{"vocab_size": 2119, "norm_eps": 1e-05, "attn_scale": 0.0884, "bias": "all", "parallel_block": false, "init_std_qkv": 0.0312, "optimizer": "muon_variant", "beta1": 0.9, "schedule": "cos", "batch_tokens": [16384, 32768]}
MLP neurons of a small language model. Each row is named by its layer, matrix (up: input weights) and neuron, and shows model dimensions 0-95. Each number is 500 + 40 x the weight over its row's rms, rounded and kept within 0 to 999. Numbers have three digits each.
After each neuron's rows, "fires in" lists the words (lower case) most often at its 100 highest values on Wikipedia text that the model never trained on.

L4.up476:507477517580457542483546481535548493571480438454503474510502489539444459508468517458489452463480521471484529552484434570462450539540447492535510537525487481541506506499446466529468462504531492507557410542493507472530506486540483563456547494483438530495463486477435545554522516467574541523
fires in: "of", "in", "san", "trombone"

L2.up30:528486565517555517492491560425556580532492469503427531462485540570421453509461513554503509581446430514449452502483455516407461572431533478472525497501458490496507477555478533417496516503481575524499521503511537588492492496483484549492503500525493578479472541521553515598488505516467508474
fires in: "number", "series", "league", "line", "road", "rochdale"

L2.up733:503505482470526552550505603408507515548548504511578545502536559538496485446548485497547536529525477560510445530542510508518469535471419448454530510563444526468495465506423504489501464531463459518476520500570499488498507505473450492494516497522499528573534470525505564505498532519485486513
fires in: "up", "office", "off", "back", "upon", "upper"

L4.up478:402481480468523433593577464454473515517521407478564461569518474540506516552462552498488521442520494439506568473469546470474406491564513449512507553480411544519617471570476492459493455504535430573562498434452553499472527467484541525512487500452511530516480504485437469536579446508474501495
fires in: "to", "would", "first"

L2.up174:510544450467504545413533509496588430507463543576541481535433534521495463446565526491517531532589522511500539479519519532438594470499468445561521462471454543561506539475562529504397580423479493559566419436543493505525576535488518439522524494449517489491608456554436524511537415507532567439
fires in: "from", "via"

L4.up427:488508451510518478536508522464457512591478568501542478506459466460467432569494482479456515537511511507533468545552541563536506509513492472513490483453496487552535527532544548583535469532508528542494437492467485489566460487447491551408475460544489519444478501544482501523467534480503512518
fires in: "he", "from", "with", "following", "during", "in"

L2.up963:520401552563505448556531420480515526498580538446480545513474550537502500498467509532479499456563552431506492470534481521500459484493550489484553558525460586556528492513493430463503526469592534500484471470503520474538512496482475522474458467488552495471427528409488465589500512504487509540
fires in: "has", "had", "have", "medical", "media"

L2.up721:517542507470502521465555513482515499486500594505569475449496534573476523439499563471490515434444506576502515495509474502491429477473503487459488558541473500490492527516501545527539521478551481478560469464587425514439490477470465479483534483496483515439458495443557523507492409481464553576
fires in: "president", "award", "awards", "edwards", "production", "directory"

L2.up244:461501510472475508481466537424516536520378468593541481576508479507474525507582466487509541526452493475496556517442495577450581529553493489551491534544538520498544551466462493545472531467581525564492495461477573426483564538499565474456550488486489489538493567451511498551522517533493497448
fires in: "on", "online"

L2.up782:468461505482527517495500441512538501533497430462522523423469524578485573439496583521506486550529521450514469541460552492549511482510527480476571530594560579524512493444557477535532546505499499555447490493501533443482463498499491483461542509528508474467572496488481526564476485493467508583
fires in: "that", "there"

L2.up233:541520401461377486463498471508406472521498498533505505464508465490517562482565523477467490453515520515543575491561550442518471502493514518481463551564444593525466592442531442490489446454511523543485458415407435514542498517481521401479565514530549535494537514482519514544450509437495519521
fires in: "party", "election", "final", "total", "for", "won"

L2.up285:473604420478529465494514484482432488579481521486538443523470511493441470440495505476481518453520552505523521472495535445415541519469513520453521509455475513487431471552525527506515461481494544513513493509428401539524487480535528446432496512521548497451492562422491479492516511512456483526
fires in: "or", "no"

L2.up103:554482462465537488514498413518517563466419482502501514474478543497546499428429524507528507431578449526499504470491494498500417553483400528409490464549466523542506540460557457450556517558547572582439496450514554514488514481465437416521551512452434484505535488551445525512525545514441503478
fires in: "not", "more", "we"

L2.up714:473517434428554438512546444517518476520530495478459488534515559463492450470532490519466533474506507478525573430492540488565493460454547448543532460468465518539511483462467451426491456496628542551505458493541509494524459534447516516467575525456449486505466521498507477515508456519471521580
fires in: "the"

L2.up416:474480452502544502492529582460526516487512495460477480460408557551544505530515538480509551552508478489466508465475509539496517548545528456553507556526419435441485424515436457543500493422508454524590508466428555489483499532522429431487479511509498481540537468577521541517500484483414478491
fires in: "it", "him", "them", "himself"

L2.up289:552532504595425444557504532504496503543513441497546411514489581484577498519509496515406468449483491443515506521484506523376530566509508524437451536471516523530498544541499517518545444518529522464507508447549511482499526481434499516409522466430535501516515526519493501489493520526507493534
fires in: "of"

L2.up366:437522511484486485496527517457540448512537460462544499536495498492501561500517553487472466485521480440514509488501491466564477465475529427578493505508594391454486555448492584516451508460567430541581483498419520402532516436478528459475486536528501511523526443570480469547508492517455577639
fires in: "same", "one", "each", "performed", "period", "performance"

L2.up915:643453499398502536480522498505534502423530531563501534531596526475465514478510501474433486476441432494512470446515445532459504526548551521507507488478502531524452600559536474522521485530573446539521471524529470577459479500440495523509442442514498543511522478448515562528540464579516482495
fires in: "be", "form", "because"

L4.up338:484420511460448449506501526546474488523473498505499446486494509511493430486520496473455468467465481448454473567576519544462459515514484554573452476482490439498489517533530501526445473504512523519493425527605466532504468540499529478381534566463507529486515432543481456485490486491545448526
fires in: "with", "from", "to", "without"

L2.up361:585435467490496479499498538478486477522520384488479535439461549439490465434545508527538483484506514566491491470521505493511459472421470522544517490495498450524467454497494525475538464493516503595551479471507483524518483512541486478450426486484476455493505467461560472565530461528516547497
fires in: "several", "some", "many", "most", "mostly", "number"

L4.up450:474514462498464554479543429506474483557480538525474428539545477401488459558514457477534410503437535533548515461485521544452510484560460410545445553482580547451505495441446485517501470584518468523459518531539510485550526492514547483530450465496521416471481461469527503503485528530520506522
fires in: "which", "california", "where"

L2.up125:479498469531495548504507515420509466500478438476486521481567524570457503493498507500503483496511473518580534518525531511518481517485509505433536529489484523506441556524441503526483514468496429574571528506488504558494461487499418542501491445521475549427452518500535466516568515517460554470
fires in: "office", "off", "by", "north", "afghanistan", "cooperative"

L2.up90:494499419499462444487541555504502513506480506452518443459441584511577543468461463468486525489487544483522495529495520564457511508523517507462558512549544461537457529480494511487450401466416528553457523528522497476518455456496483487455536487531483459488486539508533496576567509503540493489
fires in: "there", "like", "more", "make"

L2.up257:541549504443481527472580508511464580522516467581533445532490448556490427449448514507466459532500516553513502498497575488473556531455525473412566606556503512478480516484465447577414458526586489456567499495557453465512531446519440511456391574492577513493545557487461525487485499521472474520
fires in: "the", "it", "fortuna", "theme"

L2.up948:489529546434455449476496430484504459430563486503499544469483495474494463499508540580533558472570473492480543479479486457500409525505406461547515490510558534473499562464508539510501518495519550517484543511439463493484463514451533515502531511478529457445500462583540517487512447564502530488
fires in: "one", "president", "awarded"

L2.up723:477469469449469520493513419463505409461469417535523487477509534520521576517537464496470542548501537555407537560483508450381534517576584498466478522463477469546531490524551528521484486472549505543535472517582491486487513488495541536422492498521529468423512470530508504530575445569537555470
fires in: "from"

L2.up999:586476458518479510531468449523480494539487464497521489470482478481354461490525508461505530581412511512467470552443518473475449513506466474531523503594548480511498475544448443472500515525497512542438566407481468499454508443512453434558492474435547473474530505563435429491558519561509541452
fires in: "no", "road", "description"

L4.up391:458485449444534539462548552470442470475537543524533504509418396519456537501515491502505466509467531541547489495458501585451500570470457420440530491444487506563493585485481448480570466456557478516508494492449483440518525488478578470489498493484550473455454563465464473486509532543523522559
fires in: "after", "during", "following", "before"

L2.up40:455410512521436515516483467483564450562457502397493532513464464494451504509483549490492493482485519476510458559472559461487492555460556435578529526487569498434535584477584548499533494432441541561574479446443557465521479468521536532411452501513500496480435556546557455517499476513497491552
fires in: "time", "in", "years", "since", "prince"

L2.up397:506525465514499496484491510448457444499559499568457462551480502488476552449572521548483528429447468548500492473436479468453563466544434487516523545493420445457547481498487517510528501471566525566500497448501540544539475523550536471452481515512472511488466510542618470558465483492504447462
fires in: "may", "april", "march", "june", "september", "november"

L2.up496:474466519489531481553479479498475551467445511528475541497492453479524546543518504504517460511488507458384475482590526547534458469490521461433581557522467485484544561513496486512455562485539486445430504489573537508532486530516413491474501478456504523451572487512540452505522539479499534439
fires in: "have", "with", "are", "had", "has", "were"

L2.up980:446514442517523479490535519512530524548551468483549471604512467455474578390546541586460497487481490562477493554480508460504476497531411455457465535538494495505439442447517491516489511514514533498572512530588519512521531547586507477553485451458504546469442479467442462541516489563474541508
fires in: "minister", "ministry", "minutes", "commander", "command", "committee"

L4.up1018:504527563505461428556413431496489432522444494493525414538463487561519432619557428497470496523521515513530510480474509564539598530474547452410490519495471472570469478492522517548500509468493530534508489521543507602505484487502512542514521498528451475493450504493406556487439560544514462438
fires in: "and", "of"

L4.up364:593522469481518446513425541534493445510500411534532509447520526510509508459508504562456447441420530493519541594532565502462530463456447533549421466468456551431510502532460465457550486489495451579479491460452502504401560469490488502516461486553484476456519548521511517511519507513606469456
fires in: "more", "most", "several", "few", "public", "new"

L2.up227:468439483506454483465570473515411486459584521537515470579489503483495476480468526433421542532445505481515488474530525544503497517562530478558442507538495465573520526464466531485418526477530543479561412448593430466517440545486528466450473472476493539454500502419421488536518513447483449533
fires in: "on", "short"

L2.up447:446427423568475542570544530536492511482523562494517475522484507431481475531508512445468548478470452520502544515506500513492498494538455542463451590490488543490542509498505463409549476487472495532451497493515547458436510494522450443499532493514444517513460513513510463534494468496467551533
fires in: "later", "until", "however", "since", "again"

L4.up335:525505461496484465502592511501439520516492473520529442444548476485519552456506524531459535499477475472514535566534552548443480560547576435478552473503361482551599565490446447489462505485507516485567430580488503443481519491526547534502574503516493477469490458501487528555486455471440508479
fires in: "in", "of", "to", "ministry", "qualification"

L2.up661:537514504493535496512468565538574455510432480481435441501524549465521526542566549436498552526475511443533556504512509484446506476487513571533555503488506507549531509427570483524529580459491437443483521527534470462504500453551470498459519465501469479489473441454487556501495425505435534435
fires in: "which", "if", "that"

L2.up560:474486500504529485549500520498490472520462405563566432514450541521485550470584496459453532557467462490508466489491428546466573518536462492508466532440476475566484516471533473515568485455530515485480504463485478447466589497475515458464468496479525466510435467518556511566418498515523547461
fires in: "1", "11", "10", "12"

L2.up417:530503482550498473515509546465482501523460411566532471541534471532503466453536494474466572462487501471507463544457524471482572517518495395469460551514476414474566543562550433549465527515507437529541522451574549477509514449496465541474530535517477492470494431482494515553435547488500487482
fires in: "he", "to", "de", "weissruthenische"

L2.up494:508493448516503500494491519490473577537454502442445521482549496474459485501527465490475493436451555497476518435526504553567493427460486528480563487440508484484483470500509434476582494559537500483489445461594563518516485419487459508495513505424527453492486503530443545581546529434532498463
fires in: "made", "also", "have"

L4.up878:535610506531490527522504443552538445550474431507498497535537516567525525494494473461544448504511508477428539452528482510453493452528415478424534514541480540533447559520568517466458462545463450518523461460480519508428566542563539479482499497526543428345511488489523463491503485476449472497
fires in: "first", "city", "second", "town", "government"

L2.up210:600482431434503465474521478494498475487535520465524462508579457495537512509489539532486518583463512473479524507489598508489527444475515470503484584512549465458468407491483495516454468511461597510507494410407517504516422379482484450482431448469528531556470501502461479517519518476504595533
fires in: "the", "states", "there", "theme"

L2.up117:448491441467463473451551513497488551467464503502529440491515508525565518519507448567489530469470562532495554516483461480483502503439524492465521504497523471508516564522488533460469508519486541538584453484575513477520480465481506484453518489518560515422497519481514467491521500609485516498
fires in: "with", "for", "force", "forces", "weissruthenische", "missile"

L4.up1007:557445461462503439540539528482462477498492428568521526524500462538515498544522456492535541505516563415494579384504489468491453614425438481419489531507452463535518504475508479499590510536535501504524534513545488445540464515466461582464495489450416397508489499471435472490513495474517501502
fires in: "and", "was"

L4.up69:517488466503538549527495532418557428428428557511505541492492509503596476493491504469504558495456478485532538530466485419442567457560425446505490558483504510487501446529478453440490480532566503572438454427458493513549472515465510507424478518515549502461506450554523466488446512542547487473
fires in: "it", "started", "returned", "ended", "them"

L2.up127:521467440461460525529516444460564485542477560466516507458484476499467393487533579550583484493441509496513538455612504463423458567444450408470510491538456485497490503453510468467474530503517540532507510459514428443512522519508546464481529504453494522464471590505557494478506479466516514583
fires in: "had", "career", "were", "was", "at", "video"

L2.up765:521538448541518530476511478421499445519485451461537486466464451456490495496542491486436470418548476450507482467485500424480452495537487466443474536494516398445582474528552558506509492449477546580563411401530531515470486511483481491454435485472484562441490542455471469456523521490493516506
fires in: "would", "did", "began", "do", "to", "will"

L2.up540:539524497527440413457548472442523535533498503505560530499514511556415484532445471483501529514496490471536512497576518493483488529503557511543593462455446482529487486539535520453600543479529576451560488479568518485562541438562456426465530514422481448523522480493533495485500403486535456462
fires in: "had", "have", "how"

L2.up281:514483469401458436511517498544470564554504492501531507515535422464517465523517478515520536484479548493469485483536540510500475443505475481420446533564484547455449445413472473505461488497479581511525466442494483471530466469513440557493452534483537537523526493548477525448516544489476453439
fires in: "for", "force", "forces", "trump", "training"

L2.up776:477553491587458524541497497476511462530521522551544477524493561536464482535528464540487580456471464506492473461570543469479474499533445486553460533474546529489521472481555497502518475484558524529520441585569490425540561507566480475493514482493442468454479487462490461558539484542562484488
fires in: "january", "march", "february"

L4.up818:533424484455420432495543396449542455480482429413490516556493515513507507531524496560488517528456551462521497499539568434530445564551463462515453484590506482496521531459516494482545537471526482555434478544533559503540525432504476491467439521516459476518453552479478522513535491447529520593
fires in: "this", "however", "which", "although", "was"

L2.up951:470416495446505468496500501504538474533515440518463481536511474498492448475523499546515551524470523524478546492501418451570517496514496455580447502517546512521548498458516497562498509541530478528474430459508487470543431511574501518493485512490469493450487471453500484497486582489541529567
fires in: "she", "which", "he", "located", "born", "at"

L4.up377:521559454466516470538464550572492407576477543496602512473462463428504505509507451519480483521455510438567523535463469584540458477443509430476601537474543482513529514537480486477458464459442549477522413583566506395502483466507482553484483484522512388519544608464500488507494479462433535494
fires in: "during", "in", "under", "same", "north"

L2.up191:392490457474470431466504572509516505500548461478474504556440498555449531498578550447481584528543527507414567535476452535531477455534464530533483440539504475496520553473513538533399498475514549535543420508468532537550515515505508469398492415480455500490450457501555563540494541494540457483
fires in: "on", "online"

L2.up171:522515466552531503499501483538502466556483520474575490495486474535470484456530545456527499472577524537443498603514507449559502446535484462567501532475491476504507542567483520471451455514479501461517459479548519445540563465578456475457499466460491474444534475493482546540476544432471452448
fires in: "first", "he", "de", "second", "death"

L2.up521:533470508502480539555506479487438459502480484516556553496537457561536500560486552479529526513462544532486517508469513540482459557514526449562495566467427438523522550485478541488515502452531523467565477420502481484531577495530521449514490442472544472433427559504565471477519491462464515508
fires in: "after", "before", "following"

L2.up415:444523497539455379541561515545478509546441496529477522491520479518539512435509539501568494441482451471518477493440524542540480417471481459571560435505489487511498532477532554455475593448562508558494496543552509479505498490512532451501502504560492477466491444510507565529418477557452580539
fires in: "that", "both"

L4.up791:547530508530495417543484522470473486498514427527526551486531489484467563480522480493553442434509502481476468461508503546506517509499506541405554559500400498531555513450424473449521531418496478436523542501508521471446499476453537445514480491453437448483504475431526482540506555493540467493
fires in: "made", "most", "found", "as", "more"

L2.up657:472478459513445551522506490498489500506494536489526473524467477565477539486487413502459527437371502516524525481553483521541532506459502408457509541555438539557456493495537471475547500535548447468546487483419483488483446558397522489548502477457560586487471466543476568502470463496509502559
fires in: "for", "force"

L2.up819:500533454395471540537524520504493582454492517522506511512540534488500475481453522499532565409527486557538475506516516522386470486474542475460524506484496518559429499495540441504558554374558484588436487418568453465532505565525475449507540502406593511441480539513466506429458465510401473458
fires in: "not", "species", "who", "to"

L4.up724:494436503460519464454489408456493580530510488502443426459603482461499434529448474473531481463478432471633465528509509508489550473406507485484531541525572379466515445413510464505501561508500479528526533493518496481518477409473508531495491532509562513466531508518456565568501519476507472481
fires in: "the", "to", "and", "there", "according", "following"

L4.up807:471504530497460501515440498523501492436548523470475465510524454487484538464496441484535462494554529472519502542504502443536447502525580451546522484535532474438512570450487444502532518447534542480521472468514480491503520413511508556530487519520450462499447528532411441505472498500407445476
fires in: "and", "when", "where"

L2.up62:484556498478525518523504426483545446525534456516512510556507472522478538468524524488501561530529552459510501464449518490541392509568410520552536515494476479535508547437521499437511492527514538515532523477507476454469522515494534478469527375482507500487490481501489517504538506467497499515
fires in: "first", "second", "one", "all", "seconds", "full"

L2.up247:561537524598493524491538527513451474563511509465553506433433429547463568479519521559522444418511501540419482470502553468490569516453553503434534519509469499492491515516530538412490488461468466509496519491392433519514521496537502554494526522543426496498571435516504460466487439555504487470
fires in: "city", "local", "national", "area", "state", "island"

L2.up525:483523518432543539472532483490530460537495528482503478384537484532498425433442542571426477478482559512534489491579494521527432520477490413435544487485457479503529610473448496466519478475473512516563538562498435474517477542449470543478546457455461518523490470518497534561504495515530446572
fires in: "south", "north", "one", "swifts", "switzerland"

L2.up483:527535502450460514460530515498458468469499518444493537548516499544548432443503555532480474406484541513539526510531483578470423482494523491499386567579507578514428561483555485473437479524485467598555488473488436492520525544458527454449503481541560513496428453477440534569473472547475494487
fires in: "for", "main", "total"

L2.up339:485523493491409471454504534455504559523458512512501416539488484536469513508479478424519500508474412476499500566465539453512458494489434522513479602475483447452482531491511469504454457527441490475492451476454485478440541486479509493514433451463525467486448567485496568520533476527499522428
fires in: "which", "where"

L2.up280:534503488470525499554515456525427492538501554468536519485496490498433430444493531516526566518500537558540569561488510484457476501536482494513560497501451545458574489529436462493531492534365465532461513451440477512487535476526549531419512508439559426479415538464499528575498538469470544527
fires in: "first", "second", "final", "personal"

L2.up1021:526533461446509659536514523496471469447446516517513478451489510537501548498489471466444494499545483459512500578519555515508477520496492497578488493391532517429503538432485546495432492532494451543498450504504435450458459483517533470469485468476553503449493483470570503475495499532527487556
fires in: "after", "when", "galileo", "from", "while", "california"

L2.up24:526559451548448422519445542538540532508503386525531478561448528552465536410540536498484511531503551498454475568555525509411522571436438458582561478484497484583504509461526530505463457474471421572505436460443507499521489568558490466460556490470527533520509424450488556537437466437432538544
fires in: "of", "from"

L4.up487:571432460551454470521466518473476507504515546497526457543535482504486494446474467491565487484514503524459499550516532549518517472440574458515517523503598496462581496512541506515464482477515555526506448487542488500545555495583458487618546495498550550541446502414585571501469456508474531474
fires in: "between", "from", "in", "july", "where"

L4.up630:513490456558492411513522606513476473489462460471471451497565506512520517453523510458476516470479457488542521484481460511487486484530464451513458477488496459425478528497554403483579529472461529482530455583499507503495471503559497516429488476464420581430510496538531508531483570473503498535
fires in: "in", "on"

L4.up829:562505489500497441550474435529574452522468429548506471482508470539436482504457482463491480463504520534531536522510494548514498474465462494451494514428430466457523507474538470509576467515507472470525504507536528448547495553452453456562500508484490539470534459524473567559535486504477481472
fires in: "more", "various", "most", "some", "similar"

L2.up491:513523484508479443480530493529460462483568558478458487411479533564532512470498484527534535531570407452498481549512527451438506424510527515398493467479491478480501481463506452431450519441500444509563462491463539538547557415526554575457553486526472491497582476591483465471498545558603530461
fires in: "people", "government", "public", "family", "state", "time"

L4.up649:496444465519661438513538517524448477490459514543534493566508446554461487439525475460548476474544443485522507513457479490486511554542494471464423545503534508488512510504502508490508514472486491534606503486552551462578497506538545496520524514566512534489484485500457499518495422527473529484
fires in: "on", "guitar", "online"

L4.up671:413536570422470501520471510448512566510479450491499441481529592450492514461560444443507512453461554481513507467540533414509481449507467417452527566500527524478548502514500514492513513502486468555510556450511458453509448478553481482573486484550560452501528483490542533532504498572530431540
fires in: "which", "there", "so", "who", "as"

L2.up616:594512513490460477500491471523580516553532485460562516471494517511495502502472469493531454427506480502477524509506455527497532523495516556496558521518486535477533595489564370490541499457541508619543491467480553530521518418374461473501498605473396490514519505434499515504481502543534498536
fires in: "form", "made", "similar", "formed", "simply", "species"

L2.up642:486520499458445422513478517544503492500529519486571429513498460529488468426520533530491512427493494506459500470469553510594533543569502473495462525487571480432453432478516530432519516421486548513577489540548572451482497499450521565451530509527411494449487539539534476520515448573437456472
fires in: "new", "minister", "minutes", "ministry"

L2.up203:430456470470448449541490484503468491573465573547523526429571557497439431453514476560501519485510493561487425529530436552459519476434469472421524434493525555518529554508485510463491536508536477548580516503469514544554464512511530495489515441503515415514518512589512564543488459542462500483
fires in: "with", "by", "under"

L2.up691:524550451456386457510524498532445506507516437528527495524565429557467451492521513555463495536475447524546538484548525470475498460543516467506543591511456549560509502450440407427426442453468515484513511502538547463491489434473456453429514509501500523497447509521515540510562495556489499520
fires in: "the"

L2.up115:475481549481524503433457502518470552535495474480511433535573570477512576530534445472438456499501461454519515504515524573492496469589444534539455492473539505537549492482451507529568469501536449523502475541497521536507490496505576492433628489529475492499562470465465534593445570487553504513
fires in: "in", "on", "from", "with"

L4.up196:482500433501462433461506447481486514513458487554534515530542495527477478528554472484529505432479492528447481446466453519467548486487513434563439464464449448464505504532515526543546458499551551509514481495503499467467639512559499474507497505457502467497507546491499550527438478588441559402
fires in: "of", "both", "some", "groups"

L2.up118:474543480491494472533542485493589476477478536480534479478510487435532516520420511465427560519455503554424522519538537499574522488505487458492472479493493463434581557470548536430514503493538454591523493510413549477581474477576456523468510444574536518539538537470451487493497494502589524456
fires in: "years", "year", "time", "match"

L2.up176:453507436545533508474495517444526588519508462498574536579459489523448498553548518574522515509489538499435568520561566499504548511550511476487538542483457453515488430543493503477484456443499525515535520485539543532426499479533441494502450494393480526492509546437525479556478479496578429557
fires in: "has", "had", "he", "have"

L2.up254:528496461510465496491510447446529477544520442535538516525517450492434553494446516466480494493570505503465437467528399483509451486487508505518501513473512511483558558485565461504519494437479506499460493439503595479528515495542547450576522511502479459473469469472405534468488498508527530559
fires in: "also", "previous", "southern", "previously", "there", "premiered"